From a checkpoint of a small transformer trained on Wikipedia: MLP 2560 SwiGLU, RMSNorm before each block.
MLP neurons of a small language model. Each row is named by its layer, matrix (gate and up: input weights; down: output weights) and neuron, and shows model dimensions 384-447. Each number is 200 + 20 x the weight over its row's rms, rounded and kept within 0 to 999. A neuron's up and down rows have the sign that makes its largest values positive.
After each neuron's rows, "fires after" lists the tokens most often just before its 100 highest values on Wikipedia text that the model never trained on; "fires in" lists the words (lower case) most often at its 100 highest values on Wikipedia text that the model never trained on.

L2.gate124,211,204,185,193,203,189,187,171,205,242,227,201,184,192,168,215,226,233,197,216,192,216,185,202,160,187,203,197,207,183,158,206,175,177,213,201,233,204,225,203,189,234,197,238,220,206,170,201,183,214,191,182,207,226,184,201,217,230,168,229,181,195,212,213
L2.up124,187,200,187,184,192,146,175,199,205,182,225,184,189,243,199,182,198,188,194,198,214,189,194,245,203,223,185,215,180,188,220,171,211,196,174,190,242,249,205,199,157,195,192,172,204,187,223,181,161,204,211,197,190,217,181,191,183,199,192,217,205,180,182,208
L2.down124,194,192,180,198,203,194,203,173,247,203,190,154,213,233,198,235,206,209,222,162,184,195,173,192,185,225,204,210,194,211,190,214,196,195,209,226,184,217,200,207,169,182,210,208,231,210,197,213,174,219,217,205,191,183,186,197,192,188,183,225,190,187,187,184
fires after: " ", " (", " the"
fires in: "1", "host", "fulfilled"

L2.gate1116,179,220,190,212,222,174,211,228,212,193,192,184,228,227,211,217,230,179,173,190,206,182,207,193,221,192,175,176,196,216,201,194,203,214,211,194,198,199,195,209,212,194,234,185,200,221,195,195,225,180,227,247,203,221,218,211,185,204,193,219,224,191,219,174
L2.up1116,199,216,219,235,220,196,180,234,203,222,214,214,197,215,210,208,228,229,183,201,176,197,147,200,200,205,185,185,200,189,207,200,210,240,168,202,199,223,194,222,220,175,196,217,210,177,169,196,211,189,229,200,199,208,223,173,189,231,219,185,198,176,200,199
L2.down1116,193,176,204,205,217,204,207,189,214,207,139,163,207,188,175,158,194,180,237,191,231,248,199,180,185,227,187,193,194,201,198,193,195,194,221,204,203,181,198,195,194,237,186,184,196,210,201,205,171,210,196,189,198,176,219,188,164,194,192,187,208,196,188,195
fires after: ".", " ."
fires in: "5", "1", "9", "6"

L2.gate1036,209,184,198,205,228,244,203,191,212,199,151,205,192,187,195,156,174,216,228,177,226,199,232,190,240,210,173,215,199,209,193,193,242,226,192,181,194,198,197,203,215,176,207,220,195,209,183,227,231,198,208,195,187,229,202,213,190,191,221,197,212,209,222,215
L2.up1036,161,194,173,187,186,185,194,221,213,206,224,210,223,189,194,202,197,194,157,192,168,207,242,217,177,219,197,198,218,215,184,195,153,212,179,229,169,179,181,196,172,209,210,205,249,208,254,229,194,161,178,183,182,200,161,196,190,192,169,220,194,174,174,203
L2.down1036,179,201,218,241,216,218,178,207,200,225,180,219,202,194,206,189,171,185,186,165,176,202,239,235,190,197,184,230,212,218,193,161,170,180,195,181,231,192,206,191,191,198,213,191,187,205,185,221,222,194,202,182,198,200,159,199,183,184,196,191,172,224,195,183
fires after: " |", "|", " the", " in", " Pan"
fires in: "world", "north", "pacific", "south", "united"

L2.gate1581,223,200,188,190,209,212,205,196,202,190,217,209,206,191,187,217,182,186,203,229,242,171,189,193,211,214,190,178,193,169,214,190,200,197,218,216,203,166,202,218,211,232,191,176,197,173,188,223,218,191,207,194,233,217,182,201,206,224,214,203,231,152,214,199
L2.up1581,163,200,211,205,195,199,202,224,169,198,215,194,200,199,186,225,204,219,213,201,200,196,203,242,202,178,190,175,224,206,196,182,204,181,215,190,192,210,166,176,196,156,226,174,200,201,195,183,183,178,201,200,229,201,171,189,186,202,150,201,170,209,184,177
L2.down1581,207,241,205,181,201,175,182,238,207,160,205,213,233,209,177,229,202,175,195,216,212,205,207,236,194,204,190,201,193,213,193,176,185,192,188,197,223,184,206,220,209,220,223,219,201,217,177,205,224,199,185,174,203,216,190,202,208,187,167,184,199,199,194,235
fires after: ",", "."
fires in: "which", "who", "what", "it"

L2.gate1507,215,205,196,211,215,211,225,209,245,224,203,167,199,207,215,176,198,215,228,196,216,192,190,185,161,211,236,209,186,243,197,208,187,219,191,198,223,188,216,242,231,231,197,161,215,231,208,172,193,156,226,183,201,208,144,212,212,213,230,173,166,217,236,212
L2.up1507,219,193,202,176,216,180,223,181,207,186,194,137,193,167,203,200,255,182,237,246,192,203,179,207,175,162,210,218,164,174,204,214,183,235,183,234,165,184,169,202,193,219,220,192,190,196,200,212,202,203,196,224,187,205,201,183,198,193,214,182,219,219,219,233
L2.down1507,192,209,208,194,206,221,184,178,192,160,197,258,224,210,184,216,188,226,205,251,216,172,176,152,233,222,192,186,210,159,166,223,187,196,187,176,234,215,220,177,217,234,131,238,195,194,202,182,203,166,204,176,222,192,194,186,178,182,194,210,201,195,194,204
fires after: "–", ".\n\n", " .", "==\n", "201"
fires in: "1", "it", "0", "2", "the"

L2.gate1473,195,239,239,198,202,196,197,233,207,192,235,213,177,227,196,229,178,247,200,192,157,227,218,225,236,213,198,208,156,173,162,204,185,201,222,226,218,153,155,223,227,203,189,230,202,203,231,229,192,207,219,220,225,218,201,219,208,193,222,195,236,240,175,161
L2.up1473,195,227,208,212,209,195,197,211,195,212,206,181,192,221,215,161,227,234,199,174,198,194,224,173,223,194,197,244,260,205,223,205,194,192,199,186,182,199,216,209,206,189,201,217,198,187,180,207,187,190,212,186,173,222,225,185,188,216,222,217,214,152,187,221
L2.down1473,181,217,219,203,217,206,175,220,201,205,181,218,201,193,228,220,206,220,196,209,200,175,195,201,179,227,188,224,223,191,218,211,207,224,165,147,171,199,178,216,208,197,203,184,195,166,232,195,215,192,225,186,218,196,204,195,177,184,200,168,172,199,185,234
fires after: " a", " the", " as", " intended"
fires in: "a", "to", "possible", "new", "6", "main"

L2.gate582,191,210,210,210,197,185,184,236,214,174,174,170,198,181,206,212,184,201,180,195,151,185,243,156,179,202,152,219,222,201,188,194,197,168,218,202,238,216,131,204,187,194,198,175,229,161,217,219,207,194,184,203,196,205,230,177,210,235,141,179,198,223,227,209
L2.up582,183,171,178,171,188,219,193,204,192,192,190,178,231,234,266,185,199,212,172,199,198,245,170,184,200,185,192,187,156,190,189,199,197,196,213,218,208,205,187,213,187,220,218,216,210,186,240,199,204,190,192,165,195,204,195,209,239,201,190,182,217,198,187,227
L2.down582,183,209,161,188,177,189,183,202,172,176,168,184,192,217,230,193,178,219,187,219,172,187,232,172,199,193,192,198,189,216,187,196,200,166,202,217,201,214,200,224,210,209,204,190,231,204,220,233,207,190,192,237,167,200,214,186,216,223,159,162,220,177,234,188
fires after: " ", " |", " (", ".\""
fires in: "0", "pro", "prog", "2", "1"

L2.gate615,208,192,208,201,221,223,188,181,200,175,202,215,208,214,219,229,212,162,212,211,215,208,201,197,237,194,237,178,214,192,197,184,181,160,175,188,184,190,198,198,182,182,220,204,199,195,216,220,190,196,197,202,202,212,182,198,251,192,164,208,207,221,221,196
L2.up615,189,210,192,212,214,191,187,232,220,176,178,190,177,206,195,183,194,224,199,191,184,210,215,182,201,169,222,213,205,189,195,224,184,163,222,219,190,203,167,247,162,211,198,199,192,184,219,211,210,228,196,177,245,202,218,208,211,220,166,213,230,156,226,205
L2.down615,212,195,215,181,193,220,202,176,181,200,219,207,181,197,191,222,220,211,211,198,188,241,207,210,196,221,169,189,154,202,207,223,178,154,218,192,196,168,214,173,214,210,207,196,207,190,215,204,236,251,191,196,187,187,209,209,203,198,184,211,183,207,174,206
fires after: " ", "–"
fires in: "7", "6", "8", "9"